config.toml
num_hidden_layers = 9
hidden_size = 192
num_attention_heads = 6
num_key_value_heads = 2
head_dim = 32
intermediate_size = 512
vocab_size = 8192
hidden_act = "swiglu"
norm = "rmsnorm"
norm_place = "pre"
norm_eps = 1e-06
positions = "rope"
rope_theta = 1000000.0
rope_fraction = 1.0
qk_norm = false
attn_scale = 0.177
bias = "qkv"
tie_word_embeddings = true
parallel_block = false
init = "normal"
init_std_qkv = 0.0223
init_std_o = 0.00527
init_std_up = 0.0223
init_std_down = 0.00527
optimizer = "adamw"
learning_rate = 0.00174
beta1 = 0.9
beta2 = 0.98
weight_decay = 0.074
lr_head = 0.00703
max_grad_norm = 0.5
warmup_steps = 465
schedule = "wsd"
decay_fraction = 0.829
decay_shape = "sqrt"
final_lr_fraction = 0.0
batch_tokens = [16384, 32768, 65536]
max_seq_len = 256
doc_mask = true
train_tokens = 187400000
max_steps = 5079
dataset = "wikipedia_en"
MLP neurons of a small language model. Each row is named by its layer, matrix (gate and up: input weights) and neuron, and shows model dimensions 32-127. Each number is 50 + 12 x the weight over its row's rms, rounded and kept within 0 to 99. A neuron's up and down rows have the sign that makes its largest values positive.
After each neuron's rows, "fires on" lists the tokens most often at its 100 highest values on Wikipedia text that the model never trained on. A number after a token or word is its count.

L5.gate388:58 51 31 51 55 63 61 46 50 65 46 60 45 72 56 54 51 54 46 58 59 41 59 52 52 52 49 38 72 69 52 37 46 61 61 67 58 47 61 46 46 60 53 55 51 51 46 44 63 31 35 38 49 47 71 60 77 52 36 47 68 39 52 63 49 51 55 52 49 51 50 71 59 61 39 70 49 41 67 30 31 54 55 41 36 54 54 30 55 30 57 57 29 36 50 43
L5.up388:60 60 43 41 60 42 64 57 71 63 69 51 59 62 73 54 14 51 54 55 54 46 59 65 45 72 71 65 53 48 37 43 48 61 45 57 56 37 43 53 54 21 56 67 85 37 48 50 55 42 47 49 56 65 69 53 46 51 31 40 67 39 37 38 63 61 39 51 66 35 48 48 64 50 42 55 55 35 61 56 15 54 50 34 49 55 55 36 42 27 47 22 28 39 30 51
fires on: " Bl" 36, " bl" 11, " El" 6

L4.gate325:49 58 30 44 28 39 52 42 46 49 40 33 61 40 60 66 43 58 49 52 73 69 41 59 37 44 60 51 59 44 54 44 37 59 60 53 51 49 39 56 35 37 46 72 46 64 46 41 43 51 54 43 46 48 33 63 55 33 45 43 73 34 68 53 37 56 49 40 72 37 54 69 79 43 61 40 43 28 56 48 93 66 33 31 39 44 38 45 51 52 25 50 56 30 45 60
L4.up325:63 22 46 43 53 28 56 56 45 60 66 18 51 61 53 48 55 66 50 30 49 59 46 55 28 46 54 68 51 52 50 55 41 45 39 70 47 37 54 45 40 52 35 64 36 52 68 48 41 51 62 40 38 57 40 50 56 66 47 67 56 47 62 44 33 59 31 74 67 37 52 37 72 44 58 64 54 44 58 63 62 71 58 50 35 47 46 47 61 56 43 47 44 29 55 69
fires on: " Jr" 11, " Ltd" 10, " $" 10, "S" 9, " Inc" 7, " vs" 7

L4.gate91:47 49 38 56 46 59 43 70 49 50 83 52 52 29 50 50 49 66 26 49 53 45 33 51 42 45 53 71 46 42 32 53 42 48 53 67 41 55 64 64 67 68 48 51 45 46 71 62 52 22 54 43 54 40 46 50 60 53 54 56 53 54 42 38 70 49 52 62 40 40 31 41 44 55 60 71 55 46 47 45 38 47 41 40 56 57 34 31 50 69 47 68 41 61 61 69
L4.up91:71 40 55 48 50 45 40 51 58 45 41 42 55 67 45 34 79 42 29 71 36 38 50 40 52 69 41 69 58 48 49 65 57 61 59 52 37 51 35 44 42 65 42 50 36 42 56 70 65 52 38 60 39 71 61 67 49 56 48 57 45 56 46 53 53 47 31 26 44 60 43 61 47 55 56 51 57 51 67 63 41 36 65 45 50 55 46 51 54 37 50 52 58 44 37 68
fires on: " Z" 29, " Le" 23, "L" 9, "Z" 8, " De" 5

L5.gate378:53 44 45 50 41 38 49 53 39 60 58 58 57 46 48 28 28 68 73 47 58 67 41 50 33 54 67 50 57 60 42 43 46 65 52 60 43 69 38 39 23 63 59 75 60 62 51 68 63 54 56 44 45 45 31 53 37 45 62 23 50 58 53 34 50 62 62 61 37 53 56 51 59 32 31 51 58 75 37 45 37 45 38 46 59 32 68 67 23 57 61 38 62 48 43 45
L5.up378:27 75 45 52 64 57 64 65 50 33 63 50 38 54 33 55 54 54 39 46 20 62 51 59 50 67 64 44 48 60 57 51 76 59 45 71 53 73 50 50 38 52 26 57 65 56 38 51 32 63 62 44 40 55 49 41 73 54 43 47 35 41 46 64 28 72 51 59 31 45 57 57 53 39 78 23 52 56 36 38 58 47 56 37 62 50 76 61 38 56 42 49 68 56 46 63
fires on: "ill" 21, "ath" 13, " On" 8, "iver" 5, "ast" 5

L4.gate16:40 56 45 27 47 49 60 42 56 35 53 58 59 39 62 51 31 60 49 53 65 44 28 41 56 40 51 57 62 71 44 59 69 50 35 53 39 49 55 59 63 56 55 67 72 36 38 56 43 39 76 71 69 48 41 60 74 47 43 56 45 49 57 52 63 69 56 64 58 29 61 52 48 47 25 42 56 58 44 56 60 61 32 37 60 48 53 46 59 64 38 56 71 59 40 44
L4.up16:35 46 61 39 64 49 67 71 66 56 49 62 44 66 62 44 65 44 40 43 53 59 44 56 57 54 48 55 40 35 30 50 52 56 26 41 42 41 70 52 52 29 52 43 71 60 49 35 66 48 45 52 56 66 38 41 40 48 38 52 50 38 54 58 66 59 32 59 55 45 47 26 54 59 27 64 57 44 57 43 62 49 56 55 67 55 56 36 37 50 38 51 38 59 46 42
fires on: "ist" 22, "id" 18, " ret" 10, " Central" 5

L5.gate288:63 65 32 13 51 44 50 63 48 53 40 71 47 52 61 54 47 75 69 61 61 57 38 18 57 32 42 51 39 37 37 42 42 64 63 61 55 57 40 52 52 51 54 67 44 52 51 41 73 61 26 54 67 36 70 65 55 59 34 65 55 45 55 29 53 57 51 62 46 58 50 47 30 64 62 55 63 45 64 51 57 76 44 31 66 67 31 60 56 41 34 58 59 44 67 38
L5.up288:42 70 39 48 53 57 55 51 40 43 57 63 40 57 36 47 46 53 35 35 60 72 50 59 44 64 71 43 29 47 34 51 32 55 40 51 49 48 54 58 35 49 36 59 41 40 52 40 50 46 58 36 26 54 42 55 54 60 75 59 41 62 54 49 36 70 34 44 37 29 66 50 33 48 43 71 33 60 76 59 61 38 44 54 63 63 53 40 48 46 62 71 39 34 37 55
fires on: " film" 31, " video" 10, " story" 8, " sum" 7, " design" 5

L5.gate142:42 35 53 52 48 36 48 53 53 47 55 51 60 75 72 43 41 43 33 46 41 48 53 55 52 40 44 45 58 39 45 43 46 34 62 56 44 39 41 50 48 56 66 50 47 33 54 61 49 43 62 51 66 54 54 71 38 34 31 50 65 57 59 42 57 59 45 27 46 55 58 61 38 85 62 64 37 52 52 52 37 55 74 47 54 59 56 33 32 66 51 66 36 61 47 36
L5.up142:76 71 65 39 55 39 62 28 67 46 50 42 62 62 55 47 47 59 59 40 44 65 36 78 56 52 46 42 61 54 38 54 50 41 52 63 62 40 34 55 62 58 50 49 50 47 42 40 30 33 53 78 72 34 52 50 49 59 43 54 62 50 33 61 43 48 50 56 21 46 54 49 75 49 50 38 50 69 38 51 36 40 76 60 53 59 45 52 46 39 45 71 63 62 44 40
fires on: " family" 16, " football" 13, " private" 8, " political" 8, " radio" 6, " roof" 6

L4.gate417:57 39 67 25 50 62 47 47 63 37 35 58 64 56 39 44 68 40 52 58 65 51 41 55 40 65 49 37 41 61 45 63 48 47 58 56 56 50 67 55 71 59 56 27 63 53 50 45 53 80 55 62 47 52 74 81 31 46 51 56 55 45 48 29 42 73 38 42 51 23 31 49 44 67 38 41 62 57 51 72 54 53 44 71 55 48 66 56 57 45 48 45 33 75 14 61
L4.up417:49 49 48 61 52 56 38 51 60 43 31 48 52 65 50 79 58 66 51 37 46 83 37 44 42 39 59 61 45 79 49 51 43 47 33 69 63 38 47 55 35 19 43 59 35 70 66 49 66 41 36 45 43 55 57 46 38 53 69 48 67 48 52 55 44 66 54 34 48 55 49 53 46 49 53 43 56 29 44 50 53 38 62 79 53 61 54 42 44 50 39 62 37 37 45 55
fires on: "'" 23, "t" 14, "l" 6, "ed" 5, "2" 5, "sp" 4

L4.gate54:51 56 55 51 53 58 48 48 72 41 64 72 48 44 44 55 59 54 64 42 35 55 33 75 29 75 36 48 55 47 38 57 33 33 20 38 51 39 46 71 55 56 42 57 42 46 54 53 45 40 61 53 62 38 62 36 53 56 47 62 93 37 68 37 48 52 56 22 73 65 36 44 57 70 61 32 47 48 50 48 49 53 53 50 59 31 38 38 64 62 47 59 56 50 48 67
L4.up54:64 54 53 55 40 40 35 36 51 44 40 54 65 29 31 34 77 45 68 54 55 28 53 73 43 59 62 44 67 47 42 68 36 38 40 47 55 39 30 53 16 41 48 46 55 68 60 54 44 44 67 52 57 36 51 35 31 64 55 43 59 47 63 69 71 61 45 56 68 57 42 36 44 57 48 60 51 41 38 60 62 63 67 71 43 46 46 46 74 62 49 44 50 48 45 54
fires on: "B" 27, "b" 21, " married" 8, " hon" 5

L5.gate200:68 74 48 47 38 71 27 54 40 50 44 57 56 55 41 65 50 42 39 44 35 87 38 55 45 68 56 45 45 51 28 36 60 35 50 27 38 82 55 66 68 57 59 58 55 46 60 65 63 45 34 44 28 40 38 63 34 47 38 47 56 42 66 42 50 44 25 56 42 51 46 49 28 52 58 53 54 45 56 47 68 46 51 50 63 54 25 38 69 52 44 52 61 29 43 60
L5.up200:53 43 52 30 44 41 61 36 51 52 23 41 63 54 76 63 59 63 69 55 40 28 55 63 59 54 18 42 46 48 57 54 58 51 49 56 59 48 52 39 59 44 65 69 46 35 36 56 61 63 33 28 58 50 52 34 54 46 41 37 49 47 52 49 45 36 33 76 52 64 41 58 55 41 62 29 33 50 86 55 41 60 64 37 40 42 35 61 42 40 48 50 84 52 49 46
fires on: "ab" 29, "ow" 8, "et" 6, "ard" 5, "and" 5

L4.gate363:46 53 37 72 80 65 50 64 43 51 43 63 55 45 43 76 62 58 44 72 45 60 40 41 52 46 59 57 56 56 58 56 48 32 57 37 49 43 56 52 48 45 60 65 54 59 59 39 59 73 39 49 70 50 53 33 51 46 33 43 63 49 70 60 63 60 45 52 50 50 26 37 56 37 64 42 49 49 59 48 61 62 52 23 83 66 68 67 59 54 47 59 40 35 50 53
L4.up363:67 56 66 32 78 45 59 47 44 51 57 67 57 56 64 27 60 61 44 57 40 72 56 50 58 61 45 43 46 43 70 61 34 34 40 44 63 49 51 47 46 48 42 53 37 54 39 30 45 40 29 45 35 62 52 41 44 63 49 43 59 41 53 39 51 60 57 44 41 37 39 46 63 57 49 60 47 41 70 48 53 54 57 52 46 36 48 57 64 44 68 22 31 55 47 45
fires on: "R" 38, "–" 24, "1" 12, "pr" 5, "SP" 4

L5.gate376:48 38 29 36 47 56 57 30 51 35 60 41 37 63 36 66 71 72 49 73 66 47 46 41 39 50 50 49 43 46 32 32 53 23 49 57 44 50 39 67 52 37 47 37 61 47 52 48 56 43 33 56 51 41 56 62 36 65 38 42 61 48 72 26 42 37 37 70 43 40 40 62 46 27 56 69 29 73 78 30 31 58 70 45 51 49 39 41 58 34 77 44 57 47 36 60
L5.up376:57 27 54 62 63 24 68 55 31 74 71 24 39 51 50 58 54 57 49 54 41 58 38 49 51 56 62 54 41 53 44 36 45 38 47 30 38 45 51 61 38 57 49 62 55 48 45 31 55 51 43 28 39 54 39 51 28 42 50 48 52 27 51 42 61 38 38 43 45 57 50 41 53 19 47 70 51 56 75 29 32 31 61 60 52 58 30 38 76 77 61 77 51 28 48 53
fires on: "n" 25, "ł" 10, "erbai" 9, "ci" 5, "in" 5

L4.gate223:56 41 30 35 56 70 49 58 46 46 46 31 50 40 50 45 43 75 34 43 66 70 53 42 56 56 36 75 61 46 27 44 78 44 52 59 54 69 48 46 60 63 64 66 37 63 26 58 52 42 53 55 48 47 46 50 45 61 49 56 63 47 63 62 75 62 34 37 60 68 59 41 46 77 34 65 33 19 55 50 46 55 55 44 70 36 43 40 53 51 47 36 38 57 63 38
L4.up223:71 66 60 41 53 45 55 49 35 52 60 62 29 59 43 63 42 54 57 34 29 39 62 52 33 45 41 48 39 65 36 52 47 27 33 41 74 53 29 46 68 41 67 30 45 29 21 48 41 53 64 59 34 71 53 58 47 53 25 43 52 54 47 40 57 38 81 54 69 42 36 45 63 59 55 57 39 56 48 51 44 75 60 55 51 60 45 39 28 41 73 50 40 57 31 37
fires on: " •" 13, " served" 13, "B" 13, " Department" 12, "F" 12, " Staff" 9

L5.gate207:51 48 59 36 46 55 57 66 52 52 50 53 53 36 62 60 62 65 44 53 50 17 49 56 45 56 63 28 63 53 26 48 54 41 45 68 61 69 42 44 30 39 60 60 52 57 65 44 57 49 46 56 65 57 52 54 55 62 50 53 57 47 55 59 40 39 49 38 60 55 52 61 49 64 44 35 55 38 44 62 51 78 59 50 56 39 43 56 54 43 51 52 75 46 45 49
L5.up207:60 63 54 35 63 42 50 32 49 66 45 30 71 56 60 67 52 34 51 60 37 57 39 55 41 57 62 43 59 73 60 39 30 58 41 25 40 37 45 35 55 53 76 32 66 56 77 42 46 56 46 20 47 59 42 44 46 50 46 65 54 58 28 53 61 68 47 48 49 55 59 39 48 37 49 42 57 35 59 24 48 35 42 29 65 32 55 36 61 55 43 43 51 29 47 53
fires on: " began" 14, "or" 12, " over" 11, "l" 5, "ased" 4, "at" 4

L5.gate243:35 40 67 56 19 46 43 49 61 49 76 59 46 45 54 71 60 42 32 60 53 66 62 49 25 50 47 53 42 44 40 47 50 38 51 48 61 48 69 52 48 38 47 48 64 50 52 46 49 44 42 70 60 32 44 62 59 59 42 38 53 55 46 48 59 53 68 47 48 46 39 49 48 37 69 55 67 43 54 59 31 60 44 30 61 60 56 72 61 23 45 43 41 66 48 60
L5.up243:51 41 80 37 61 72 50 48 89 60 50 52 49 64 50 66 22 33 61 45 52 70 60 58 37 48 28 34 54 37 40 41 58 31 46 64 59 35 39 62 65 61 51 34 52 39 41 39 39 77 69 57 57 38 44 49 51 62 57 47 49 52 67 64 39 43 57 59 54 45 40 35 37 48 38 43 52 58 63 45 69 52 34 57 50 50 38 48 53 39 50 41 55 69 51 49
fires on: "av" 20, "O" 11, "C" 9, "U" 9, "ad" 5, "L" 4

L4.gate71:56 42 19 49 31 50 69 55 71 43 47 30 45 55 49 74 42 40 49 53 49 45 59 42 57 42 49 41 47 50 54 41 58 60 40 28 55 41 56 51 51 32 41 58 47 35 51 49 38 65 50 59 56 78 77 52 52 29 43 43 54 40 39 64 61 51 45 67 58 49 55 39 62 53 42 56 59 46 46 63 46 47 54 35 90 55 56 48 20 48 34 54 18 39 55 60
L4.up71:44 58 44 38 39 51 35 51 35 41 42 49 53 48 51 67 69 31 36 44 47 40 55 29 53 55 60 47 45 49 27 34 49 45 25 46 50 45 48 53 74 45 31 46 30 46 49 53 67 60 29 51 28 41 64 67 60 60 41 52 43 56 56 44 59 53 48 67 54 38 32 68 49 56 49 61 50 59 56 18 47 33 66 50 47 37 78 61 23 59 69 45 57 65 47 59
fires on: "if" 14, "0" 11, "ier" 10, "il" 7, "au" 6, "ux" 5

L4.gate86:27 47 67 37 35 48 60 34 45 36 26 46 41 65 41 46 59 58 35 61 55 56 43 41 42 49 37 74 77 43 35 47 52 31 53 64 61 54 47 44 64 41 64 56 53 52 41 46 63 62 57 50 53 67 36 53 42 42 45 50 38 45 58 50 45 63 61 57 66 43 46 49 47 48 71 42 46 63 49 65 58 59 40 23 43 56 61 41 36 52 55 58 58 63 51 75
L4.up86:39 46 55 57 55 70 54 64 64 42 50 28 61 52 64 77 43 39 53 43 63 48 53 34 64 56 44 51 74 49 26 46 44 64 52 69 56 52 44 30 59 43 55 66 44 34 40 65 47 38 44 49 67 33 59 46 55 60 42 69 55 74 51 37 56 59 50 62 40 45 43 34 76 48 46 32 38 61 46 52 31 56 39 50 54 72 25 70 44 39 55 51 56 52 44 31
fires on: "or" 16, "av" 12, "os" 11, "ar" 9, "um" 8, "od" 6

L4.gate476:38 34 37 34 33 74 70 42 59 34 53 81 45 54 67 46 37 32 48 58 67 57 51 58 42 54 53 54 64 35 53 53 46 11 31 45 55 37 46 51 73 35 76 39 48 57 30 55 42 50 31 41 64 34 31 46 48 53 57 27 48 54 57 58 33 36 65 62 70 54 50 48 62 54 60 34 64 52 69 56 39 59 58 67 68 35 56 55 31 28 47 56 45 64 30 63
L4.up476:34 43 58 54 40 34 56 63 42 66 58 48 35 39 40 44 53 40 41 46 33 57 22 45 58 56 42 39 53 59 26 52 56 37 39 77 30 60 53 36 61 46 72 46 55 62 48 57 40 56 65 45 43 55 63 54 28 54 02 37 53 31 43 50 39 50 57 53 56 53 51 48 55 33 49 45 41 56 52 62 37 26 68 68 59 42 61 43 64 55 52 76 47 14 54 47
fires on: "ul" 23, "ell" 8, "ker" 6, "ou" 6, "ay" 5, "und" 5

L4.gate40:56 31 58 62 79 48 48 44 52 54 65 55 57 42 22 61 43 51 32 57 39 49 45 75 47 35 44 59 49 54 35 48 65 43 61 41 29 66 45 61 52 45 63 50 23 49 58 59 51 55 65 60 60 28 32 65 45 40 48 45 63 47 54 66 55 50 58 48 54 73 41 61 51 52 63 26 41 40 62 34 52 40 90 52 57 38 71 23 60 56 49 69 60 50 55 45
L4.up40:53 31 66 32 59 30 48 57 60 46 59 66 53 41 47 44 41 42 39 62 50 60 43 70 41 32 59 66 52 32 61 27 47 35 34 55 46 63 48 59 30 48 65 41 49 45 60 48 62 52 58 79 73 58 51 79 43 48 50 51 47 63 62 61 42 55 56 30 56 46 39 54 46 37 41 48 39 52 49 43 47 41 56 41 75 54 64 56 57 52 61 62 51 43 57 51
fires on: " N" 100

L4.gate332:25 40 49 43 52 44 50 60 63 63 53 54 68 42 48 59 71 65 62 43 26 44 31 33 42 51 65 62 56 51 47 54 59 50 59 38 34 51 66 51 63 67 42 61 46 43 55 43 50 39 51 40 49 53 25 34 55 42 49 53 51 64 62 21 39 45 41 66 28 53 60 38 38 38 57 38 54 56 53 56 59 47 46 60 75 45 61 65 50 68 41 69 64 56 65 44
L4.up332:34 63 44 50 25 49 34 44 40 40 52 56 44 60 46 49 60 29 40 44 41 52 48 47 57 46 49 33 41 58 39 42 44 44 63 59 35 30 47 42 69 61 61 47 70 41 47 70 56 63 36 24 48 48 41 47 65 35 35 35 45 41 39 52 41 55 49 54 45 57 62 28 57 47 64 38 78 67 37 51 50 36 53 64 35 41 47 18 52 60 69 65 48 33 56 41
fires on: "est" 86, " highest" 5

L5.gate287:56 52 24 41 50 35 64 68 47 59 52 51 52 37 48 47 54 76 56 51 40 66 40 50 44 46 39 60 60 62 42 58 49 59 67 41 18 77 58 60 35 53 64 42 37 44 73 65 41 36 41 54 51 58 75 49 47 46 60 74 53 23 43 49 40 69 39 67 39 52 19 43 55 79 23 25 66 51 37 55 36 66 63 60 64 53 53 63 48 51 46 49 32 48 65 32
L5.up287:58 47 37 21 48 49 56 76 63 51 65 48 39 52 31 55 67 51 60 62 68 20 48 41 44 58 42 73 39 65 34 41 70 56 60 66 45 37 55 43 58 47 57 44 40 57 61 55 48 54 43 45 59 55 58 50 45 35 54 56 41 47 65 53 71 46 54 48 48 58 29 58 41 66 45 50 44 61 51 38 51 64 51 72 35 33 60 46 47 41 54 44 64 55 36 47
fires on: " High" 15, "ed" 14, "ing" 12, " Middle" 11, " Green" 9

L5.gate16:46 33 35 45 48 37 44 54 47 38 53 61 54 49 46 41 59 52 32 64 60 46 51 56 46 45 49 58 30 42 69 44 38 23 35 42 44 57 53 56 58 15 56 54 71 46 64 52 53 27 59 55 41 45 37 53 20 46 53 54 54 23 57 53 51 58 59 48 50 57 54 32 43 47 71 65 80 49 72 38 61 57 30 29 56 50 48 53 45 47 39 60 52 46 57 52
L5.up16:44 74 46 46 33 44 50 48 35 64 68 42 58 26 67 53 51 56 61 64 32 52 74 47 53 43 59 43 45 47 56 59 42 68 47 54 49 42 39 40 50 43 51 42 49 61 61 44 42 40 26 25 52 69 67 47 45 20 53 37 75 27 54 43 78 50 47 57 59 52 52 69 61 48 66 36 34 36 49 52 36 34 58 55 41 61 63 55 51 33 45 46 48 51 57 41
fires on: " more" 22, "um" 18, "." 8, " cl" 6, " cm" 5, " less" 4

L4.gate99:53 49 53 47 46 34 73 63 50 40 47 65 68 67 43 40 57 64 68 43 60 49 56 50 42 65 55 54 41 36 58 51 36 39 41 60 48 53 41 58 36 58 49 62 64 39 56 54 61 42 63 46 39 62 33 67 32 42 46 78 44 34 64 61 31 69 35 37 59 71 52 46 60 33 57 44 43 62 53 50 35 43 49 60 44 61 48 40 58 63 55 89 57 30 39 53
L4.up99:47 57 47 53 38 35 75 44 44 46 54 47 49 39 50 26 41 50 36 69 66 44 55 53 57 57 45 81 64 57 55 49 45 42 38 60 44 50 39 38 55 26 27 29 55 60 56 47 59 66 85 43 59 48 47 52 61 46 62 50 60 40 47 64 58 63 42 33 39 54 31 57 54 40 62 42 75 51 58 68 60 45 44 53 37 35 62 67 44 55 49 62 51 57 40 49
fires on: "ri" 37, "born" 14, " fle" 9, " Gri" 4

L4.gate43:42 38 63 51 41 33 60 77 58 60 58 48 51 29 51 53 57 48 42 55 51 61 40 55 43 40 62 46 83 56 49 51 43 66 39 40 52 38 51 54 68 57 69 40 54 49 61 40 62 54 44 67 41 05 51 66 60 47 42 60 75 45 74 43 57 52 28 60 52 60 59 39 51 66 49 61 46 46 49 68 47 48 33 45 56 29 34 56 50 44 49 67 66 49 54 53
L4.up43:34 54 74 37 43 35 81 71 75 40 43 56 56 37 62 57 55 38 42 35 60 60 44 51 31 45 46 69 60 39 66 56 62 52 39 36 35 47 30 44 72 40 50 40 58 45 67 78 62 27 39 23 54 36 67 57 43 51 43 61 56 61 56 28 55 55 61 57 59 63 54 38 60 71 58 54 57 34 54 40 44 30 56 34 55 48 39 49 60 41 45 73 38 48 62 45
fires on: " ass" 26, "ass" 19, " Ass" 11, " res" 9, "ss" 5, " ens" 5

L5.gate363:50 54 61 56 49 50 40 48 49 38 50 46 53 64 45 68 50 56 53 53 58 56 58 63 65 47 37 48 52 37 16 41 43 51 54 40 71 50 48 61 49 53 45 34 28 46 32 56 50 29 62 57 66 67 40 51 38 72 32 60 58 57 45 55 45 65 67 43 56 58 51 52 43 51 57 52 37 49 45 63 61 50 40 38 49 75 54 57 28 60 69 64 64 78 56 63
L5.up363:50 40 65 36 45 70 32 46 48 32 53 35 51 74 51 56 69 42 50 54 38 28 53 51 53 68 51 39 71 50 61 70 50 32 58 47 14 26 48 69 53 59 48 69 47 62 66 59 51 47 45 44 50 41 58 60 46 71 45 55 65 60 58 55 52 67 42 33 56 52 33 49 45 65 75 40 44 62 59 57 44 63 67 69 47 72 36 44 56 64 52 36 58 62 45 53
fires on: " car" 19, " tem" 10, " Cor" 9, " cor" 8, "T" 6, "B" 6

L5.gate233:53 37 46 27 45 62 47 71 65 53 43 57 30 61 43 38 61 74 58 57 44 63 39 34 53 50 46 45 52 51 40 59 51 46 29 50 43 76 47 61 68 43 36 48 39 55 45 65 44 29 49 61 57 53 44 59 40 49 41 68 31 67 61 48 46 47 44 46 64 41 58 45 63 37 47 51 46 44 48 34 58 62 45 67 63 44 34 46 53 52 46 61 31 42 63 57
L5.up233:54 45 39 49 70 58 50 50 41 55 56 57 48 46 35 69 49 59 75 51 58 34 77 41 69 58 39 73 36 50 51 62 50 39 41 55 53 44 36 59 51 42 44 51 45 37 52 46 62 42 60 54 73 55 59 52 55 07 23 52 46 53 61 71 40 40 45 50 48 33 56 48 61 50 39 64 44 35 49 42 46 56 46 50 33 57 54 32 57 45 39 58 68 61 39 42
fires on: " —" 36, " go" 11, "o" 7, " stand" 7, " needed" 6, " ac" 5

L4.gate68:43 45 67 51 34 51 54 63 64 48 41 41 39 64 54 67 62 56 41 55 69 59 53 50 40 68 36 32 49 51 67 56 54 41 13 55 63 50 79 67 52 48 44 44 41 66 09 31 52 41 54 59 78 42 45 53 46 58 33 52 36 70 56 58 61 53 51 68 35 70 22 60 51 58 76 80 68 53 48 66 56 76 54 46 62 41 29 68 45 55 38 52 72 72 62 59
L4.up68:41 65 48 56 48 57 64 50 70 48 46 46 53 33 14 39 48 53 52 57 41 66 34 61 55 36 39 52 56 51 46 52 53 39 39 56 30 51 38 38 48 49 81 70 50 41 45 63 65 74 21 31 50 46 45 64 46 44 64 24 45 57 35 36 46 50 35 48 44 42 32 49 42 32 50 45 56 50 43 54 46 50 63 67 75 48 61 27 38 26 54 60 45 50 31 21
fires on: "av" 20, "v" 10, "ons" 10, "ats" 8, "t" 7, "as" 6

L5.gate195:56 57 52 35 45 38 54 43 52 50 45 66 46 40 30 41 59 66 50 58 67 58 55 37 69 53 55 52 50 46 45 54 44 65 56 62 31 55 48 60 48 37 58 65 69 46 48 56 44 66 35 26 33 56 54 59 62 36 50 52 51 67 57 57 59 66 53 55 52 32 34 41 44 48 45 48 61 57 38 47 35 58 79 43 78 64 62 64 57 52 51 31 31 33 53 63
L5.up195:55 50 59 44 33 40 52 29 31 73 43 35 38 52 60 81 48 35 45 44 40 31 67 21 56 62 50 35 51 50 50 26 43 52 44 38 40 67 59 53 44 40 62 64 56 41 34 49 44 54 53 38 37 48 51 59 71 74 62 55 65 58 60 38 55 30 32 32 45 63 58 55 46 47 69 49 45 32 87 76 61 61 78 54 41 48 43 45 59 45 72 41 56 44 31 54
fires on: "road" 14, "o" 11, "ic" 10, "et" 8, "s" 7

L5.gate177:51 46 60 60 39 37 29 23 47 40 42 62 37 64 45 43 49 44 38 48 41 54 67 47 35 31 78 46 49 44 59 49 59 62 48 65 40 65 35 41 45 52 50 44 70 38 75 56 66 46 34 50 62 22 52 51 44 56 29 45 71 49 75 42 34 71 52 47 58 71 48 45 54 59 49 52 55 52 51 45 45 63 44 60 21 38 74 39 53 49 50 24 54 45 72 37
L5.up177:69 39 23 77 45 39 27 45 40 49 28 55 31 66 43 48 70 17 48 39 49 46 44 60 41 46 65 52 45 54 54 45 36 62 28 78 35 52 42 36 61 33 42 54 47 66 65 45 58 35 40 55 74 36 56 50 29 55 30 43 47 53 55 52 53 45 45 56 61 50 49 37 50 70 48 44 46 49 62 48 47 65 39 65 37 57 71 31 42 46 59 34 52 22 60 42
fires on: " Gr" 31, " Tr" 20, " gr" 9, " Str" 6

L4.gate248:47 54 51 33 44 43 59 73 58 49 38 78 59 48 51 43 74 43 71 33 41 59 27 44 54 52 51 45 66 50 40 50 42 59 53 45 52 51 41 62 71 46 26 67 58 59 30 54 62 45 51 47 34 59 38 47 47 59 44 44 33 67 57 47 36 51 62 53 37 67 65 41 52 60 52 49 43 56 38 54 32 70 59 40 41 37 44 39 57 48 60 77 51 51 39 64
L4.up248:44 43 34 48 42 46 48 55 62 68 48 71 36 78 48 56 43 53 44 63 32 48 43 60 54 35 54 57 35 54 43 44 41 45 65 66 70 69 36 57 55 53 29 38 54 66 52 30 37 29 59 31 56 43 55 45 45 19 69 28 61 58 33 54 38 31 51 58 58 26 44 60 59 51 61 43 47 63 67 76 42 60 24 26 67 55 51 44 62 47 39 59 54 46 62 53
fires on: "." 28, "iz" 7, "-" 7, "od" 6, "ix" 5, "id" 5

L4.gate399:44 33 47 50 59 53 56 62 44 64 60 70 60 56 55 53 37 39 62 46 61 49 29 50 51 60 43 34 62 23 49 51 69 42 67 37 42 41 66 62 59 46 50 47 31 75 63 52 56 54 51 63 43 42 46 35 34 73 40 59 76 42 54 52 39 30 44 64 55 43 35 24 51 59 48 64 53 68 70 57 41 61 49 50 44 41 48 72 38 63 70 49 49 49 66 63
L4.up399:69 55 46 30 71 42 30 51 39 46 71 54 49 35 32 39 33 35 58 36 57 49 48 56 61 82 60 60 54 45 56 68 48 38 75 55 66 32 43 44 26 49 65 57 52 66 39 55 24 52 72 36 62 44 30 55 34 64 56 59 41 42 30 74 61 49 38 53 52 48 48 33 50 62 58 37 46 54 37 32 43 58 65 52 37 58 67 58 59 46 47 35 35 50 38 43
fires on: " later" 19, "u" 13, " then" 10, " often" 8, "am" 5

L4.gate26:58 41 48 55 50 28 61 41 61 36 62 54 55 57 81 48 40 55 64 41 66 30 47 53 49 61 63 47 48 48 47 50 48 69 63 61 60 50 56 71 51 45 61 48 45 61 32 46 47 62 29 34 55 37 60 59 71 64 21 57 57 41 50 51 56 58 44 51 53 53 46 47 40 49 70 51 58 57 62 42 51 95 50 44 27 51 11 58 55 56 41 37 43 59 58 47
L4.up26:54 30 34 46 47 70 57 52 58 43 50 34 60 44 41 71 39 52 62 57 53 56 38 52 49 57 33 60 38 41 50 66 18 43 57 32 52 55 54 23 58 39 55 58 55 33 41 54 48 68 60 70 63 36 59 71 34 75 47 45 54 72 45 48 70 61 54 50 37 54 50 48 63 45 60 44 54 62 62 37 58 47 46 32 47 41 46 17 45 22 45 53 31 64 50 47
fires on: "g" 31, "og" 8, "ec" 7, "ol" 6, "a" 5